config.yaml
d_model: 160
head_dim: 64
norm: "rmsnorm"
norm_eps: 1e-05
rope_fraction: 1.0
qk_norm: false
init_std_down: 0.0
lr_mult_qkv: 0.5
beta2: 0.98
train_tokens: 338800000
dataset: "wikipedia_en"
MLP neurons of a small language model. Each row is named by its layer, matrix (gate and up: input weights) and neuron, and shows model dimensions 0-159. Each number is 500 + 25 x the weight over its row's rms, rounded and kept within 0 to 999. Numbers have three digits each. A neuron's up and down rows have the sign that makes its largest values positive.
After each neuron's rows, "fires on" lists the tokens most often at its 100 highest values on Wikipedia text that the model never trained on. A number after a token or word is its count.

L3.gate164:533528523492517495497489491510500482537514489427466479511504503481485534538470515527528504505492525475477497501488483512510492518510536499500496476519514472495525460480490500470514493493507514519479488515510519445485463524492508496506483470491555543533512534464488520526504492470511503471424473514515498524503463534532496485495509505468517542486519492463499498491514477446533517464472465508481511517470564477490552539488499509453531514524514481506523486486555526446484485502541539
L3.up164:537495506521532494550510511457500516501494454450459472500471469488484520518478539508492507498521478486498526485499510527540471530529518523471521498534515483507522495483497501482510507546518512525479526515459521451527503530498490498495492431508528488556510504453504491560481519467538501486458512504554499514520471533521495510506532504496551517463504524484494481458462494491547528489463518532463516517519507483525532506476495493512501543505512517493522514432524493481479518495514485
fires on: " p" 17, "-" 12, "xt" 9, "ust" 6, "pr" 5, "br" 5

L4.gate252:491501501519467491497525480515537526484504523451514542484526493521497452468474482511479457523495507476562488465493481535513518522482487507495469465503477525558486499463495495508490483498520538467503442499539472472487495510532517440480496459474512492506501513512483560486471509505574481493531493469546491503469524546492520493482484529504493498493472525502518524533447523493527466506514493527499509482500520497526499506488470514491555492482487521479527487530520485524471524470545514
L4.up252:509541506489508464542526477474450485462517508513511460522527525500483502516472534469519484475445490564504431518489486534471554462533462506528447500542479540560484495486510457501493501512516504537530491494495525480520512510502523472518539500517514486500481484510474531522459499499478504483527514506516467503440523535522474531472471466535502509480491494520461497494510504482512504489495490494514486446538502507509507475525503532504519516516485550482501503489522507521504495521538491
fires on: " =" 67, " (" 15, "," 11

L4.gate417:510506511485511495500536494538488497520469504490481481497538510467490501521538465521478487470496503525529517523487481523482487518502515485502515450516488497528527535518480462531522499496490514486487538494512538470462492523489536513536535461445519453565542501444501506515488489512497491521481519471538542461499498519487498514522532501454485506484502481502547449485539511500478541490426492464479497533500524501509510495484524537472500498544491515524570456473502502496492478498503516
L4.up417:502501459523443479538496499492555517478524531506482452496478493495537519494463520529502495531500506491499508469461491560490466490489477546466451475542502488466485511485473468480511440498469498515506515503491499516519544496480559467463518459470463501517500469506490496501521533499510482470471533526482501514484553552522502523457494515524486530505486466546500480475485481502491489494499482490484508506494548526488500497543482518513517511517496494535533516486506544496542477487494456
fires on: "\n\n" 61, " in" 29, ")" 6

L4.gate259:504500498503505492443490461473465518469499493493482464502506523463514482503514505525475498465494469530523521498469545489495506511481551484529558480485511511487501473461514457480486519495532502480525486471503487451522494502483491507534488492478544496520506519457505506510513516472477562519458473496565516497509446518521502504551498469488553529482533516472468518481477495489516516491496480480434500511527523526521534489504486514466504521496502514495497449474554535489444495489499500
L4.up259:487526498506526529512530485497527539511480497490530462527511479483534505476497513538515502511507520491495501510509459499551509524461507501472558509538553475484554539499512530516493492504499499465452491469503528499494499560487477491462508514473472533481460541463496513512485499512497561508508523502497515527475538492519505499485555500487492518523488518461491438494455530519471478463453491521460495509501509475479540496509432488495537476466501505480490514483487518499505500538513530
fires on: "-" 68, "," 13, "{" 5

L6.gate180:491490520474480496500489500564519481521499477512546477485492514452499490538529472520519497461494514460554497461493506531510470540501484491488484458450491518534490502485550502505479483481507483491498555511504504547479500492500486486474483508484526469541449472484489473486523503545501487512487500537501493509523516478509508495459486515517484496502525495540501545513510496487503492490533481515476543484514484484523519528523521519520517490483491513523501417437522531517533573544505481
L6.up180:470477480466493499496475533482511476487541523505507491538504493501447499511512485517504455514462518476472469511461503529481515464430444515504479496486466497509506507522471484521496492509510464494516487452506518524504517516498529516496509496536543459543493443503492503527455532538462455487509458530497515439496520494513511516483480496523479483471553481523459517541500482514474466498506500469505458523489528513490473469471502530523499495492474529486482458466501499479533467516530486
fires on: "\n" 50, " However" 14, "\n\n" 10, " however" 9, " These" 7, " The" 4

L6.gate378:498525433493502508462485503526475471449453501475528485494531500465458499489467477523504505521496493512511469507487475494526477468466504515475495514505572526517542511506487511505541490546502508481487500534532559468460493485529565476513521489512506549520504488469490497485536491486465507474502500499560548499497467496539516514541516518479498539450508479517514484491491511515510479487516492514470517557508480495542494492506530502487525481547466491495522497525516480492531503472518520
L6.up378:479582518508508534487505519505510523492516508520486473490489483461517446503477486545522474495477515522495518525476510490448511547494517510503462514502516490470466516504506513502488507516472498484491477556541491486525542483514509511496503518515479468503468483518504459510496501510476512479496507510522503491501517492524522466506463474518501537474537487514508515489488466525471512521460496523491473488516486501430542490567544492506448510505473494449509539485468488547556490461468459
fires on: " a" 39, "\n\n" 22, ":" 11, "." 4

L4.gate420:516535517489445500502507516541560455502526522483540482488524501483507514502508497502466493472465521490518496508502507541514505532455479544495459506482497495481511478501519462519539494501522494466466495472477474541481525459469493464490473486510553491487506497496530452544515473524478522467483489509502497448537513454536463486489514473471436546504488487509501475477496495489456470488473468483498500520485511456488491497500458534501485465524508518511550475504496518536520538485485494
L4.up420:471500484467521479444489478519496475526511507513507464507545463546469511502478487477501530525475457482501501520480496540503495489489476496504487496483501466520491508494493495531523498577464453455440507514513505474563502533478497442503502463479542480492505436509471526508496469542500479503489480490522473459508513507536467510510517511502470510506512512518526530538533482510542480533510520532518487479527514558473504495527485542515493483489483506494503500537469509485483512513459517
fires on: "|" 98

L6.gate30:514489523487458509530544520542543503468481469498542489443462542460498503520518493527515524486502549447530480461496485473489499515438474493526456486519489473519466478534473460494510438482495476498509496494535509540472486502505484492461497550523491505521497466508498528509545533500505452489492507533518506533532495496493514514446511504494489478532510519495478541502506491505486477446484479486496509476517509496511504495495472554512534531510513496501509483451480546498520506483499484
L6.up30:474490495507511498501477481512496505470477519465523470528482513480451465497514499483479513485460522496508510507459473442481535508523478508526529519504504531525453543533539457524480436500489500533474514514523496510509469513495564536487531455510490462494472454499526513532493498503489491530472513489509507496457505483457546491484506484480497497502480481464477531559499478539523441496467474513466462487473500507484482490511486491495537504508514544516511493502457475466540472519496518
fires on: " of" 59, "\n" 12, "\n\n" 9

L4.gate183:505461507505527510502489495491494471491538511493549537514493528502481524491523503500495480507475509495547536508535495526540539480492478488495524487484483558560485504464517488483483470506493485481476482523497564510506454518484487463486474494505541546479522481488481556480503512534477465504544513485540491455507511527478475486433486493491538516500471461527510486497547474487516448506503527501520485473521527495514497514492526565511491477507491492512476508501504497545520487529451460
L4.up183:482475462514512519517482484512501516499533510465555488447490522517505521500493515465449513498473529527479507504507497517480512503514538510481523527475513470515548485484496459479467464482461502437469518467533466507477514511486477478529570503474522502485522535471498519534488513530514460488508502477507513510500523510498479484450497461492505494526508481437490524506465509516496501480529498516462515522537434534535512497540472472464522519470526523514496460507502512490476499477544495
fires on: " A" 25, " more" 16, " a" 8, " One" 5, " Other" 4

L6.gate171:503529513499471507482469438496511514466497516424498520504504541477505464500514487534533554489478496466532473452494489478515521490486519510507492460501516533539521483496504492468536459520521488502454487508484467489462485492526542475522513495473487481517489515489496555502491532493510546488465480497581511507509491535477528535496497493510491541485506505494497492526526514513498503461538490481508531520488479492556506504498464508446525511501509497508531455512543451508462505489507522
L6.up171:512484493575509528496492547475463507435494504480467448508419510515493490470486511494549475510505479531486520487476499461547511501534507486518518507509502506475471483496492482452542502516508491515535504527466514499526521502528495538497498526484501505478513481537493487471517507488532500489520513505506495497515503553491558499483505515529479513502504504485482491472505515475459501575471470497505500524482530489485460495513468534541492474527505494481551514468570499485480483483491482
fires on: ")" 29, "." 29, "," 20, " |" 14

L4.gate99:484544483471486552537522508553510479469509525491505502484520516461489478519478473499524478531512471492495485511502466509506495545499467489502518503473496532521520489481493485499493496466470567492531453466512497503530490470479491452523550495513502509555488503502486463499496513532518494486465486490557511491480515494518519467515534534473517497490530508533528511504493491501506464489449494488540514515518487473483542559490529484466534524559509519485487461523551511456465477506497485
L4.up99:496562471461495477520491469543481473485511505524513482502517509482494512495487504492528510497468451503520480517509486475505535505540463559495540529514490445502525555534505473513494514462505507522510516499469501508506535457524522478526551486497466492547512497496494415509489518482517513494475499484557496493470531461505487495505513461501491480452507507511546517544503513467532533474455479490505470506525479498503503503524492507500497479535545549479478491480502492507493468466486515
fires on: " =" 68, "″" 18, "′" 13

L6.gate317:483537493462458501506513520535516457536452466495538465528541507548473456527489489507469498531453524499537521503490474471500492494495484477485455533465505494514544502513518522480521466553456505483525532463515512485493520477492521453502482485505469430505515504511486490487527517538492490465537550506543483467529496486472501530484523498486502504445484485489498508477526499497464534505475506476490473510489501492504512505498493510502490474517448510451519479527501484525498510540517465
L6.up317:509500504517476493517471511542523537489453511516522506498425536469486492531496505552536526520544514468469497491494470517488465496497543522504468490526500506489510508489432479486465473478568465521538459511468501539484499517518462506479492494497516509534523463517447517514513503532487442505456515488489496490521526461520475515483499466484503491490479481530491489541492491510532481504524457524493497503514526548504481484484528496494496488452517480520510474485541511470498466471496488
fires on: "\n\n" 90, " He" 5

L6.gate56:487514512479467546492489475550472511505521522464480541470517506463453490479496523529521477480457537522484471494509471471510484499476521491494465465504491528523512525520472497474558504498506459507480480522476525487497502529503513479518479476466555495538478495546510506485527492475455569476536536518520534521493522505535516526506478500496486526492505462491506417476500550505481500500480546516520458469519514496479504514470521500493506525481510492511512501498473478547474528484515521
L6.up56:456528520501482500504479477521472492501518472466514502485520524489450483496488487510480479472473509495486519533453524545493469484511546494502501522501543495541532482522523510516574472485453508497481541531533515465440509486534519521510495508497498503507561493526514463502510535517457464534522500468498542464499521483552517545500494497506509565501473499515502490510461522512474516465467497495488454507489484467511530521505487523490500495519470505489500533460529480491513507545482479
fires on: " |" 22, ":" 19, " a" 6, "co" 5, "ce" 4, "orn" 4

L4.gate53:485542501451509506532508480463527485561448550465510504478545533498498431529520502461488487538572488499513534487504506522526519513494504503487522482493520522540509502521567482474511465503469508519522524491524491488535521542479491508507472535500512463489515505468486466538519535544479494534464492522492484523513510520483503519487496479470497538485504468519514511486488513489515473456488508514493492517487523485513505473450467498500524469509467521546488500497503545509538514468484492
L4.up53:523476505506423486516484504495457528498530473508553508520536490497455463497481516531510485506487523495511508494518455496490534506513473456537475513477518502542549493523469464471467542469519498501539464480509509510451503498465521472459486525540510497494485502479492541458524531493501523478542507525518536518486460508544510533482471493529486500498490452489533539494506518505498481480521517502494489539486525458490498443516443504485518505501542508499492470516515488493504485500481465
fires on: " (" 41, " its" 27, " the" 13, " their" 6

L6.gate207:452507489451478528471512493485532530471506516503485478484505506486507488475537501498500522477508497524506445494459504486520493538472502522499524428503466506499547504479518513479518493489519501474567504472491465486479495511433487525523503481471495515499537477508559527544480541497501507512477474501522479531512496500557478480519484498482504526474501464484480469510516516516462508524506465445495486493504456470527515499543489482448497521466522515511540503473494460527518474531534508
L6.up207:476477435514497542479476500501516531485517489485545547515461482515528494494499546502515504486488500479504496497497490510455536519515476484501509495534496505461527478501473514539472524519508448492465529487490464506478511490464491505523529475483460524490482470537474513530447508480513517475485521492459493498509519438534511504499499509476496486526527529517520465455422461474524505457561506524536487483488494489488490560517508531468518486491480506514517464481518491521505520526519501
fires on: "-" 65, ";" 8, " |" 8, "–" 5

L3.gate329:504487537493493498525549481553517517522458498490516536469478498511475469495494535493525517566496523527540531461486495473489467475461457427469510512472469500504493512473515459476487488513486510453487491502448509547492472521535502470479469505497522539481526440503480514459525485522512456498496489509459525503531487492515465463465485530481523492497527492489465472503527476478485491496517504505522509473521505487502503505518521466475499450511462482514501501522494477544475492501465498
L3.up329:537496510515473506524524477495488507516478497499520472500505480453460499468511485481502493503485471554517536518500495518496526498523506482457501514525513494540556563513511485469490498475491486500477521477448518508480463494561515523502465504489524514484514491440510488450538553504527474522506500501499506462528531495495459450525471529504580502521486504485504507459507496528498484512500465514477491517551493502497496521546545501507517499499479550506473523497502509493495505547453523
fires on: " more" 18, "se" 13, " any" 10, " every" 8, " One" 6, " four" 4

L6.gate69:475525511503511474507524516543489458517492544498495491477522499493470543510456508484512494482509509473518460502501491525446556507459464521540466489480493530460526451492507441510507496518493487452489498478481538527502491501485468523528467515485521477457501463519480486496523468482447491460489485505503532471474483525494459482470509494473483534489499434511503451461524488507465490508487445494521483465472533498521466496526521515493511484488499481550509502536514521512511487530500485
L6.up69:532513475493477485500483514501512516528464449485539478521548466513467487522504491502465530487540484483502503495488540488489522515438504507489495505476500448495487521528509491521496513502530502501465514554513465527517484528491483492510510466472499485524508479503517452539511487521503517516521498512499504457573538535520487526511485436475455507491498512481514511536472519537480525505480492491509455482532450456481508527485455543512470488505491556504499518502469505539469462482508480
fires on: "|" 84, " |" 16

L4.gate102:433501502476497465520497504491549483488501553483465527501482489449474468539515543505518477498499498480488508441494517531534513503505473476504517515472512506544540439455499484479471515477482507474500458506487503526474508548487497515503491509538494554486497494468496567495505513524488490493461527506497500525482455529489494523498490474484506473538534529520448518503487471496500470494556496523488542517513516511513488469468499522489503465492502487525485523522536533509482519542534482
L4.up102:507496471496519452526475501502528533484467517490501512512500473494444464492521511504491484491460516512518549493502519545490482507515512494551513475491476528512548486469475475431458528484511501494529471541482497519505526494508488510518496501505506514499522475480550503489523484498513546507501511500493497505484454486522487519483498517533476510547498446530469492541524558485501512428487542482558497517478511462476457465488474513454487510516503495499541509528479490489493504516559499
fires on: " their" 35, " its" 20, " other" 6, " these" 6, " his" 6, " major" 4